python train.py --hidden_size=192 --num_attention_heads=6 --head_dim=32 --rope_theta=10000.0 --init="orth" --init_out_by_depth=true --learning_rate=0.014 --lr_mult_up=0.82 --final_lr_fraction=0.0 --doc_mask=false --train_tokens=309400000 --dataset="wikipedia_en"
MLP neurons of a small language model. Each row is named by its layer, matrix (down: output weights) and neuron, and shows model dimensions 32-127. Each number is 128 + 32 x the weight over its row's rms, rounded and kept within 0 to 255. Numbers have three digits each. A neuron's up and down rows have the sign that makes its largest values positive.
After each neuron's rows, "fires before" lists the tokens most often just after its 100 highest values on Wikipedia text that the model never trained on.

L9.down267:151098140120112147186105189176098096159163109141111166142146122066090110146145118117088071111192149083164143158163048100129150182177128083125076161144136156116138140121151102099125162124201115195123175062125185179163192154088116128116112118124106101074069122105145087172105145134069149139
fires before: "e", "es", "ly", "ed"

L9.down437:120076124106123125166153155149104081050086139069135174152091154116115129105122139166086079087121153088138143140137087146127169104135141156081099137120172078111142042125146134090147186099142120114133109097208151101133142122199164148081123127100144139099151033132116076157120111111188133154
fires before: "o", "op", "on", "ing", "ir"

L8.down307:063152101144082090117136118124145131134063085160142097120149151129135139141173109070201207105133107073164086132129158111080113122204137125179165142114090086068152131172085167152155133163117124095144111126146101127067125119130168045135172126108085131150122125143122172214138122099069101132
fires before: "c", "d", "ce", "s", "g"

L9.down165:168127151177155128201176076139108162112100180155102123107157117174104127138088094135121048090197168131128139163125093155090187101185080180119156153102113130103120155159103114162124102084173159163132092126077099113109097091101103130109065083117126155111082100130145127134098073105165188168
fires before: "um", "ub", "om", "id", "iv"

L12.down325:201150135156125150139087174066119042136099164141132129167118106157132171131155125144146108073122054147110136152158110084143110088156147090183068155117158089136090151175186148154174143167093133130092194133102101083117096136126130099106142103087099148069128133153140093102136141171158110153
fires before: "1", "0", "2", "n"

L12.down311:099121181128134107081192073165164143045135133136151173087181115115148104148126117107126094123174163143163157120049121195139159088142117126147147104119137134073101136109206087099142130145195083090130097150111111142114108070156120102123141065128104140201115094155126128109172161131104113172
fires before: "h", "l", "n", "c", "ter"

L14.down322:090156109194104113094138159173118118165104140099157165079108096112091078149181062179116103183154102199156141129123119163173056156141167108154070097110071139167049114117129122134112121134109167168113076069138118120183093117146105124174150129198185090145187172149101122090111121150106125137
fires before: "9", "6", "7", "8", "s", "l"

L12.down143:121107143162112142133134078125159225172090135159100108126102121119084134097118099116116144134097157110080126122105160147138087084129128073130069122114134128124132120076121097150168117129081123130094175152080213124102140108076141144126109161114119075139113174129120138153170171197109098163
fires before: "am", "en", "ol", "r", "in", "o"

L8.down423:140133138142109118079093079127123116165099147153161117120202107171112154063085168104117146152126099068117099075134110152082116096139116135105131122166095111130096133104170072092179092071137121129116057195097126140149091168162166127140119136132120164175104138160149203111089101134142113151
fires before: "e", "ag", "i", "g", "P", "k"

L8.down461:140085096142076089165114173090064134109065124077184067109124117139104099199112163150108117135095105158192128155115148165093114131209103095106145106124157109126077148125116150093099090145082077144173112165088106173095074170187171175147130110150166147106114145173103164128130127102156141115
fires before: "le", "ver", "n", "am", "t", "e"

L4.down180:113168118079147171114208137108104146152120138137126168074209145155131108126134090114085136124165115181131162133104103114050086173106099130156172109109122138160130107077126110104117093180121160152135075152089098194133040149102130104164105171131122087104115145185102132136120128147124118121
fires before: "s", "c", "he", "t", "e", "ce"

L10.down272:118146157090186144128133148066068109115109172163090117095163137088141114085162128117111046136124125170095183160133125163094168144127064167093122105100128144139111128103102098189144162154188125133148131117119105115103088135131122110140192089170104129079092135099085101112163139093098151107
fires before: "o", "um", "7", "d", "le"

L4.down466:122064113140130114175098172101178198171186088185174167111056122112094113133109132143176103119100078163165145108099141142054127118126108138094127071119153122127111178169175132067131136104075118144153106200132094186140087147116152133091138106119151119102153125135117138139152216122070124167
fires before: "le", "e", "an", "in", "g"

L9.down58:147136103203186084160121117146135170095162141149151156113158157138108160170119142165149080074128152122114167171114109131143138144111151142148139129130093189113117111093028207119168147102166119170173158139156136144135098131112127140147126102130138130115098141118104174096145087142085203176
fires before: "l"

L8.down370:115153138143103223093153122183113156099144110196161102130138152088116122118128154161100082124129106115130135151099108155134099076120154141092102177073142112171131131115142164105159145138119164119062126171156190115166149163126133112118121116123128060099119112134167110057144146123149191148
fires before: "e", "l", "re", "u", "en", "v"

L4.down265:128153153155134188069142098131090074121144111107151190101151176148193162164159173161134148172147192148166135200105097158038085078107106095129135163208129112082118111138135121109095157118123121101161128137092158129072119138160131103123151129070193193185142100084128153142180119091100139151
fires before: "ter", "st", "n", "s", " of", "f"

L10.down494:142050125150108130176111126117063134192069151152120142161138133144141179153131122127123218100166208068146121132158102113141119161103082074161100138094158114165168082101105133131115098131121145096130117170128101132078137179137168159056075087116120092109083071116154110078155113092139149134
fires before: "p", "m", "an", "b", "e"

L9.down234:119105126143095089141110103088120170193169085108165149105108149089161094143121101117166161156162107145092094142138111104085146174141136150125156205149128132081082147126133128152139101140143168126154080121078114129178173076118137145169082117155127096138133117094127110063136110128067132131
fires before: "al", "at", "es", "a", "ation", "e"

L4.down447:122137139138180152162166112141150125112152097095138074098113088124135088100144113147093104095114128106120186106044183166093083093190128131162110132155148130083127093168165130057117090149188171121138125090073112103127133137150123118110096133142146177173149180145123114108145079109153189101
fires before: "ed", " of", " ", "s"

L7.down366:112086101116100121101185170138161155103099156114192150117130140192130147146145190096141114107113122145133142158147143138134143135113127136120137150079070149149152169124200110107115117142076104137047118176140164099122133134180084166157162127173138139115094098117128154174140134076139155161
fires before: "am", "a", "t", "on", "om", "m"

L14.down232:136120161087143108140109133116169136096157175118080108079093101169066186160067118132074153108179118176079111162122117126163098084098089157137163130118136087142181151195132094134149128144150121151111140160167155158139176109103164085135072103083080162161077156117120189066139138108116086152
fires before: "ol", "l", "e", "ter", "g", "r"

L12.down54:142108066134149152125111161117200182099090138098134154132168151173134101134060138146054193117142137162160136168117172088128142095083161074129129119176148071127162138174158065137126136075158135112164087171201101156110122148119139153123141126083155123099143117109128110099149131168154167107
fires before: "il", "on", "el", "1", " ", "i"

L8.down38:155138107084107148074143150087167082174091104216129156132110141123160133179060155155131173137120138141143146085093161169107113086119128141178112117103178099145109139143101161072142135121177174143108168128149134154159126077147167086142124151106192131080118140145113142116127138131130109117
fires before: "le", "0", "ed", "y", "ct", "il"

L5.down44:096095111148134122124158174133148123121095140141140103150131189084127148125161112153082084118143150166122160151135127147158125159093140127063128185193112155154170090113143132139155067120145125119164080131063126127088135129166120107123131130084140162163119107114124002186083134102088180199
fires before: "es", "ist", "-", "ed"

L4.down43:183132104192136108119109146133097121141115087094150138120141131137108096097144110110129102106133128183144132141083187120101100160114151102115139111161206125112141149172151141115122104126147202118114093100129098141051225098153068123171152118163162122097117192122104087078119148106126081027
fires before: "ber", "b", "al", "ent", "p"

L2.down1:193113124159151097117158180103055137179121130121095071117077052119176130169129131165149061105138157145149107122080167178107147112089145094083180189071182091105137096150145136135102071127122116117127125139129142201116062138124125112117096125147158124148172117131140120161096170126121158089
fires before: "o", "en", "n", "s", "an", "g"

L2.down6:109129098094093101106132131156099130135091102156145130194148124116115153143139146070151198107185230144149174140118175128109177149132099159136130082220118138133196141137131165138126157104116107103118118106153129201126126127170106125093132136127092107127152104082070093129090159193091063189
fires before: " |", "t", "\n", "d", "1"

L9.down253:135120125154134068145168081092163143123156155127100135111138125079082143060138167135103112157174125102120193155166155126146132151092092101101145107029107159102104065136090181126162131098159199104134140141117092136133115125110104186118115098199125122134102085137134110093140151080111161160
fires before: "is", "+", ",", "I", "us"

L10.down79:168090116126117059118103138149148155152125123108156121164085231075122141114135161057101136133085152154068094116052094098072113157197146158055100170146138109127144122155126104100075146107076113121186103129142100126117096106158129083115091185107158093104173166075056151167120147130129142126
fires before: "h", "s", "as", "t", "a"

L4.down53:191148120076114161144132136142124133144168109142167106130129143149127149134086159142122146150124091122098155183230160104095147139070115169093134156150105140087092123160163118135132149136102105109083127129122061119146158114122117139122141121110133157115141139092051128074135148170100092128
fires before: "ic", "o", "le", "i", " |"

L14.down479:127163130163136121136154144139150121176170115108087224081136186138195124132123151166154126107078069073097107159072097115154215146143157125139029114179121117118060132165098132125121129140127144128136104107129122134185120114203149160125161132178124122192121150093132126122121092135124156138
fires before: "ic", "i", "o", "u", "is"

L9.down69:121109121098107144118087140157110126169131138203080194108103094126131153118166139092162134110184063103157163148095099118109071161180101129162114130214115156133117141185123121155170152113126082133167147076127124120182191114110193062142117134113090116125120131124135115108164133089107119058
fires before: "e", "m", "i", "en", "it", "ed"

L12.down202:125116116120140164114169222155117118135143141087103116118181086116104155089127142147163164132139160081156114133153151089108131148151082088150188151151110114182068094090152144137107173128134133096087108123081146087073065124067086130088016163157154128104094125169088142110163092129141094142
fires before: "iv", "ion", "ed", "es", "e", " "

L14.down449:118147110131120197110140139081131124117087129196110182194123129163105113135140155117140114090104145171155160141145180105128130071127133100089093151068065137125076223087101069116123098117076148145086089091127099104135155157158132177181107157135117102158172143086131128165085161063084155149
fires before: "on", "ess", "iv", "s", "t", "ion"

L5.down316:138117131167118121168159092147138190154164140123111103126141134146096174149129155098057069178125097152103184136171173146190099114138122097140143085104104128141117146152126145057104100161024185135125139180118134132121090139100093180155087130147080129166121127087105137144111157137180125154
fires before: "s", "ing", "ed", "ur", " in", "e"

L2.down4:144157122124172125106154132071145097111138137188093126126155138121142109174146088110079119126141158095196123141153154156108094146088114101121128149109103130125174108070119092150160093173165149113184057167126126080082123157098139124076118161127144128080188070140139106133123151124136157118
fires before: "p", "e", "ag", "es", "m"

L7.down213:123122077142126087091113138120102099102113171088176113175179127144098093117129113170092109146137151139135132145157150109201126095111177140117092121131139140142169149114141112114126140135115117156110146100154054119127136108138163150072142067094189168148150156143168076083154113085081161169
fires before: "e", "-", "es", "z"

L10.down449:132094142181106111166131140175116139136093071134122130055173139151079154146133082187120093104151210132128210160137167143075108075128076165152093009142183119077110147156147153120112095152094169146142126183119135139148144168144127089141101142176121116131066143115102071093164143143137201133
fires before: " ", "i"

L4.down69:131128089154116099128135186165123101094167192188090182116142074093177126117152096205091159139203057171170142197165151109142120074175203138095105127083130099173103125126121139066164131165127137127082156121094161104136135144126120104147090128136117072133145110123110136090139131101130142128
fires before: "e", "s", "ed", "ian", "es"

L4.down18:131151145174086149157124187117115068139166170131147129160152115107096072191144124132121135083078179125145133120118134091045136148188167132143124142167136136152103141132100113175152099105152152122100139102160123146112182094139187105131086129108179126070106185106075163140104114159133204158
fires before: "ed", "il", "es", "e", "re", "ber"

L7.down351:162161131090149137168186131140086106114086176132137137115125109119150194148141120136103139109123191140124190086165127095169139141205118233110189124138116100094177182161158183145111089146092118080123130103156144164132076168095080131169105125199093179108156146144117122153123118155133120156
fires before: "\n", "ity"

L5.down249:102123134150099122150166138122079132198123113125056177095082183131145160180143146125140102136088113114202130114125081153117145131153134067098119165132095152104076190112090166155119186151091154096172185146110131197050114097080093072093187146143117082137129102145103138114166144142116140146
fires before: "1", "8", "2"

L12.down324:144149121135174140099173131134125089142160131128147152159096153157168153147174152150135097144182164088187183108117133096160121167147138106097175129153114109146149089153131108179168113156195128107171148145155108035136095145096129121102096207091165132142164115175131125147085137112126117131
fires before: "u", "al", "is", "as", "e", "am"

L9.down80:139159090207107148191138158125208132081080114127110135138189157129125143135081125141116152136151090135083181125194141113136104120128111098169138156111130113163133116176109123158172134082096129135113139109142067110139133160195128174131138119132109101108120119135145089079142079095177133096
fires before: "i", "1", "4", "0", "8", "o"

L9.down52:158099182108148172135134168084154138138130155149148139115132145145142077180103191124144147072090114058077109090128122184108106109143131118121095095081113108156117127094118115138101142151170149116107158112109152118136156126152139061148183142175132163085075105072196124096087102140153114147
fires before: "p", "m", "ed", "t", "as", "il"

L10.down473:131123116131174128106157059147144127178121139140124156103174102138137128145183130120095051149142139104189111121102114081128121100161134150192120131148139159126105151158095182112140121119166119149135145123131134111139169138132169136156067079129136168126173138128136117106168122159160153171
fires before: "d", "id", "ad", "ar"

L9.down226:136123139089104131165141224144148123110164204100111106180131153100047108146116133140146113065137076100152094133146127199132128092179087120093097191130063132126131118111124047104129126054153070148107176077137117162084142111089093189096123131084129153129115146153107113110131081131090110093
fires before: "e", "i", "ed", "is"

L5.down18:104137101114067090131159144163131109101085156136135136150090079156130124133108144097148167086125107109172112063137190140087101098108059083121080062093118113133140132083105131144164059191144121134131168138089169142143096148085138069143147111097158119178168132137104081152124021173097150163
fires before: "e", "s", "es", "in", "al"

L8.down196:110150038113112132143149154139163121129095130101132154122145060135052094160136147140134103157117155109085086120080146105076162100182145128107120136112097128112163106133113157152167112135159079105118115108068134119096162174105161144126102084110170169110106120129102200110134143093108136151
fires before: "ce", "ter", "or", "c", "z", "s"

L2.down271:094158094119140151135142200125089109132158111107154130134125178157109075188133120080091129128131133102127167123139121095107128167142140129090098162096130109142151137114136131179125087176132099158156134098067175122139143149101162165166145127118161143176120143149135160122096130063132094201
fires before: "s", "ers", "ter", "-", " S", "he"

L5.down326:124157163076121080198146115112135103107139098128114116139083134137086092150081131108105066137120057175129141105089129103166137139201146076134149137122125136121117068175111099088162188138154117079147111038149065196127094062109102139166152209109142140110178135113085112173121101133091098086
fires before: "t", "an", "et", "le", "c", "os"

L5.down107:158138109185127114121138121186109161117127145134143132118078138110130141100130048136118077048177090119112034133113138140122153102109133041122175154102136130152120081110157112113177090142095179107161142167144074169149123108116157139109085187110103072098146138123160103151125131132151181128
fires before: "o", "r", "en", "ec", "e"

L4.down309:105127105142182079125058118137085150095071120132110100128184177154148142132190117093073128136193130156063188122160112132176142153156124132071101090134090095103129087131130185186147104122180117082128168160115141094174115192094138142147108155161130085128107128070068155119096083113091140140
fires before: "ber", "as", "d"

L5.down273:139144142115149128124079124073173113136154159139118133207200149174124207147140080126151150170120037157111103096111156148150134104127151123120067186132076176138117124171130110129147127110137117092158103166158129098089162085134150152114099140124094165157106168172146147142125174089119113139
fires before: "/", "y", "al", "ion", "on"

L10.down344:110127133143089198120141133103105089162181042158127097134165127137143174104116104180112158163101101112090163174154084146057178114083088159056159160112172124131128190047187145154096118165116122123154130105177054113175165161133128129166156171142143120145119122151159175094109125135150084169
fires before: "ic", "is", "i", "g", "ary"

L8.down153:090156137144119137104085167128080130107084133156139154154139094132117112092102167136214095134162094104142137083084136128129147113109111104107122096072134130135102153111146069165124103171138110117117164162086087139121113093096164194214180112096087133141079096145097138167135111157137114103
fires before: "e", "k", "es", "ing", "ed", "et"

L2.down244:171148072178115202175146177143066185119127113105124156152128104072169171129147120127149169086090078165159094117147143131130143132117157081147113146120131139170101061133142151163116154105025101127127198099161064123143164076136130115098108077150150132120143149139134143162136125153132128154
fires before: "e", "ent", "en", "w", "em"

L3.down288:111166160133110125100143196137094128180133122113115093091125118103169087122096066149144157125101024145164054052124109158135088188133172103169073141096121125136158067099166150044144134151131097088173167142086102145108131113145195146107148144110140106120140167143150139114124155137130153096
fires before: "e", "ing", "an", "er", "ed", "en"

L9.down503:159126138155181110153149137146133160144129172077133139162103174111177050173121191208103159158139096153131103070169109170117120186103111126120083110054164161142102148089097131111144150132097142152075075178142161119154104140135100130111145099198147112192122152173125157144139152124113125108
fires before: "6", "7", "4", "3", "5", "8"

L2.down437:088140121196091128159105112120102149144147130129064180117083111082085145169137124114120170113194091080150104099220109111115158165110193132122131126121104180141151107113136146168138151141140144142143093147126117184085093130117126097156179162120141123150197169133129184146051159128093084093
fires before: "o", "is", "a", "at", "ed", "N"

L4.down462:125193087135174129111118147164142161073103157119118087138112142139140112082120122106127127124128086095152181110120185118163103159166185121098106141101100158106118199105134148114138196095152129123138079064065095178121141132085136171168103097127150132161195095140125106195146124182085106067
fires before: "t", "st", "ul", "an", "in"

L2.down125:133108090076144129101143133171134127112184081152145158140137141140133151167107108127128152150164160098229145155147145145066095059151146122147141122096099131182126201162161062139118097074157134048103123120105099118172120091115134156173154054115136130120139160089144126137186138130166122142
fires before: "al", "ation", "at", "k", "g", "r"

L4.down212:110159126126144157072149164118110080090097106159170133129146167112122140068146108117109111087168096140121175116152123115171165081119081135118155075127107128111072088149097085060074091159053139108154074114103105114128120141141089082144154152172133144128140146131148166158106177119131176170
fires before: "l", "on", "ed", "e", "s"

L12.down59:146137112089119087168199131160156143165110157140160157129117083048117065136100180151074120068116115131138135106120126103125128119130100102156098101070146120133208141079116119147196131127119113201100120169104174132107089143078123118186141143167134162087164099154104198069128086122157166150
fires before: "i", "id", "ing", "c", "ow", "or"

L2.down5:091179180171118119150125113091111145104167092139105138135140158102166142178152148139165111120146059147175132119157084154133130117135098152121154085129120166069126171130107096208089137122125104109147150134104131138134165181137152084146137163119129136097163100155120171153044152158164119163
fires before: "o", " G", " C", "u"

L8.down13:097091123108110144139097071147115138162144136162107163134122137092188115114047120117166142139163097208162083157151163118113098169140132166182150181222129141156082117119197118155164145186122123107117112131133166088100128119171142109107129110163158150091144162166148171142131106172123142119
fires before: "y", "t", "ic", "at", "ation"

L9.down362:138146144080112185105143111144143109137127127178155139129072104187151145141133072086101164114115198116181081149103170074106164156048138144127121152112143152121170118174071133119077096149140106077125116153150092155147123141140125149160197106115148146114188125194165038135131067168111138136
fires before: "9", "8", ".", "0", "4"

L9.down415:134138144143111086106152093174154122122116104111122117122158136144118127084099159127177061103158098124109124110185112145067188125145140099111118143131122113118090076112045135144164106087179123163156101155084128076132178151107073117135138081147118145157081114163161153075115044127171188163
fires before: "el", "et", "em", "ch", "t", "\n"

L2.down90:071140082095154125147190118160174183163153117162139106135098143126104178145158140094141114095177161161136157070138083175074085079085112127162142111160093129125146158145135166076156122083108124078140114142155053231141094169140122147087134107133175187109084187148133192096145144105101110105
fires before: "g", "d", "v", "c", "s", "er"

L8.down242:167123145131108096164139058159163145100115118171106115137184110131126091177141119053126162123122102135088120168074128114072089092136116147169097164122082154167148142129191119083135156116177141088159161124113168121140126152114128177148127133087155138116053150090135175169111117122111134121
fires before: " ", "r", "is", "ing"

L14.down409:127143091200155097114089098169115149141139144139121183084092124158105126104140159073136090135123152119130130138113113148106113096168158109062122123079152205115097193154091063141092135157112124178134134138100166166123132143087120126154132103130048097115120153137128104120169177092141114126
fires before: "8", "1", "7", "9"

L4.down252:202158170152078129175203124087160074165130112111105127147119132144129090155127109139092150112090146083142164126155116169161127105163147164074118144128103090111070086109147121163149143109091116090136146119161156140185140122097144099074180185114152112116092073142074075174123117112105165087
fires before: "ing", "ation", "ar", "ed", "s", "o"

L4.down266:178109122209165119150082141128164131160123125145094116148105165176082140089075149189088102157146041114086146154077099071171158142203114088088109145123097105146199133106123154119111155073093095106133143094118114104132122131098170076113095156105100144096161139060102106073079121169137176159
fires before: "l", "ly", "t", "s", "an", "ation"

L14.down453:124134113138113123090143195176104114148128142156097084126063043167128144120111150098121136135142143147131078093124121111133120116090122097175129146118154172124118165127140033144153058148194092128174083130122163093114128200167176084112116128124136143097131146194059202146095112152147174126
fires before: "e", "es"

L2.down301:141101161099030118089140115124141155109150117108158149163129163143170123081114126115124073173163120098118146070094095155148123126169158132181191092070156167095181157070156155164158092108162076089195141180121135080131120088126158050165155078108128109138119077172122088142137097140129167172
fires before: "l", "h", "al", "il", "le"

L12.down94:186158114159162140130135127118149088177171135082106092129108133167129086103195116116117140131108044077133055110159119139122119093098176099166108155114143147152146138080141135105099167106135108070127154116115090065108069102103140126105118154150206122167142113141115151133180126149117057078
fires before: "ed", "an", "al", "er", "es"

L3.down415:129133133156098153105078114160212168136153114142129093074180120105151080136068083088102124098141114107198058151094156158107085122121188120103056158098088114182120098185192129161170136127149159091085187172090154152133136150101160090137082112117091088078168127089156136129177106137135123152
fires before: "at", "en", "is", "r", "re"

L4.down206:140107172164075100103144137200083133167151134145144107083119189167146095121130064089149184115158139190142137103104151110113132116135119138153137146089151110135156140178118161139117153161152101092147112132076190174132166089158096075213129102171144156113144110098156130146142137181090090105
fires before: "ent", "p", "er", "m", "ag", "ers"

L7.down148:111115090134120093148112143157117124089069080152121131103122132105157123132156163104155107146073166191154123130135096139131100078116165150112130131063096085122127130121162117094076121146235118120156122135112181155081116193122116147144141104142115128115124090075133160113123121080139137108
fires before: "==", "\n", "H", "I", "T"

L9.down67:163110135175092146134141114195166095118151120132079101133103078105108135143108151153146087158138148144120105112110160114122129133133129145160131131054170106054107116165115137125176148107152141169143162105106146105162113177118058188183057120067127140109056084121170091179103127120179146115
fires before: "6", "ep", "um", "ip", "om", "w"

L5.down496:158140114098170141116184126154127113148159108159096110094141130138104092109078169137097119120100183104128130127138168184090091132163145191161102061127145137146153133162140176056144157075134111140202213123123063160082125117121139105124138158052128177145099184177121109135144106123107140129
fires before: "d", "le", "s", "all", "h"

L9.down507:094107098179111110177133149108128089139149133116167118145074126123148121134156161092165186100153200071128113134142179063115184133168113141100118152126134149077167129092112134133153126159144138136143122135093109207107123111118150181140123096106111161123169161124154128129052065139143124067
fires before: " the", " he", " s", " it"

L5.down286:123098120180173076134123164194154173162078159070136151122176174102111116116148135113170074110112140120085128189118142170092113146083178126177076153103136123124146197164100159128100183116161162147127112087130101100135164092113117136117152067120136144052112155071102125152182173126110119179
fires before: "d", "o", "n", "c", "m", "l"

L7.down509:104146145134113101060076134136089179096098173142145128100131149094119111111168176154121120194162051124141139142145166097095102119114147102142116121170156147081143151125148124223097110107157162154114159122120145149083110068118086111161153147072110102136126160138114149095104171165117127157
fires before: "t", "a", "n", "es", "s", "is"

L7.down186:119064094142079144097094173144106153173120157105130148077076108099161162118076089178174068128098110139075112117107147171117116108106138172132096139092142058091204110111131111112134126075078126117130151086133122166116139182115130130126136148145149160129114047146155063187123085124119160099
fires before: "g", "f", "en", " |", "ing", "at"

L8.down410:155126114145149068121107124174115154143118155123104162165130115096130103094124060145188140134138129120139151096073114090138136150107153163105171133170125121134121108130116134123137145073131097206160152160079178186134101085134110081167086149097126101041125098095112058176164126120132104125
fires before: " |", "es", "s", "ers", "er"

L8.down496:146186129141105165131138120110100088145227101101146166176137113122124119155112139152150071122068074143122106127107171112112186131141093135147121139169195139136135114171166093120141146098149111091135158140123132135130086142122113155158186098150110120198178126107132139134176125065173134156
fires before: "ic", "th", "i", "y", "er", ":"

L14.down174:103095102178157102123144163207139138115175164093092142145167155078134135126133083186108149165138100140175115142180103094143058110116133139138131101130119129149074129151047127137146101163107152137171108191116148085169027105154167107090068137149118147150160103145099143125095114113169129138
fires before: "e", "ed", "ing", "es", " the"

L5.down42:176088173109183126087130171136105104168165131122125141108105159158144097135082150104195196108144140177105167125114162108057112147080131127115091147112147095129110147102104105138092121158159186089138155141124126127073181166118077142177153116104143136098170092190178089152137103140079115105
fires before: "0", ".", ",", "4", "5", " |"

L12.down426:127113143154126093132138082104124143130112074081129139096086161162107122144159138163121153096157002129086170090172138106028123120127083097117104133168099175178082141161105155101125114121145131065123129189126119099184123134206097128165152118200173152151134137130171023191181141086101149104
fires before: "8", "5", "6", "7", "9", "4"

L12.down339:111163103109115114121158102110091145078161119163127128120164143170125095089188095109105163132185113150104143184089118123109111111132102091061122088128100137130186159119153118152169103057124158155077112169125082133115114155158117124104077165110128147172139181109169136160113097121153133156
fires before: "ic", "a", "i", "s", "c", "g"

L5.down124:140138121122089116105096095135106119196091188137095117113137132137064122154090151124154184120162118123157158103118106116071073146110135123178221108082138090170179077108116098148120112168133146115164060111101176167165122126086091173101121147124144095087102112170200071081190093187122163091
fires before: "ation", "ed", "he", "i", "c"

L7.down156:145088180091085169161139092131137110133125171160113154133125178115078142106146068115132118154162084113171122139119157105131100163156113170137118128158164156107114133139098100155147130159168111097142051124166126131112089082171155123142106139135153177081168130140154162202125198094168080113
fires before: "ity", ",", "on", "ion", "b"

L2.down222:202098173160098092130148124147077192142145128144156096101155100140108150204109102108157065113175151228160123093092109162128120124122127120076162121151158117081123160108120124077107139128125092113135142110094112120148119117119127129129147153168168076120198170200051089119115094145160129121
fires before: "en", "h", "n", "e", "he", "m"

L4.down437:165158100191105131131100165112117178126103209135103148138106138143077100175104085130091149195141186082159161134134164088135081068135121139153173060133117096124139089146183126170093083140105142189160137113134110119115165090177099081127114101138104100120122150100153101114126142172132130155
fires before: "in", "an", "i", "er", "le", "ia"

L8.down379:133133077128081092089107124178081105075071128127134111157125149106178124161139151118198158146138126092164099156106122063172173137134120186144128113143112155161125075104095156126162083189200140137154142154081175127115121101088127121090118094092102116152079125087146152113140118138146151146
fires before: "\n", "T", "P", "O", "-"

L10.down249:152095133072161111097200125114098077213114168146152160114075107149103157151128150153098129127100122094111045086084142136129140134137158138166085137098090170141169127131123197149114168119120141140146164074093112195209088069134197106128088150107107141103143132148159103165111123164180126092
fires before: "0", "t", "ed", "n", "re"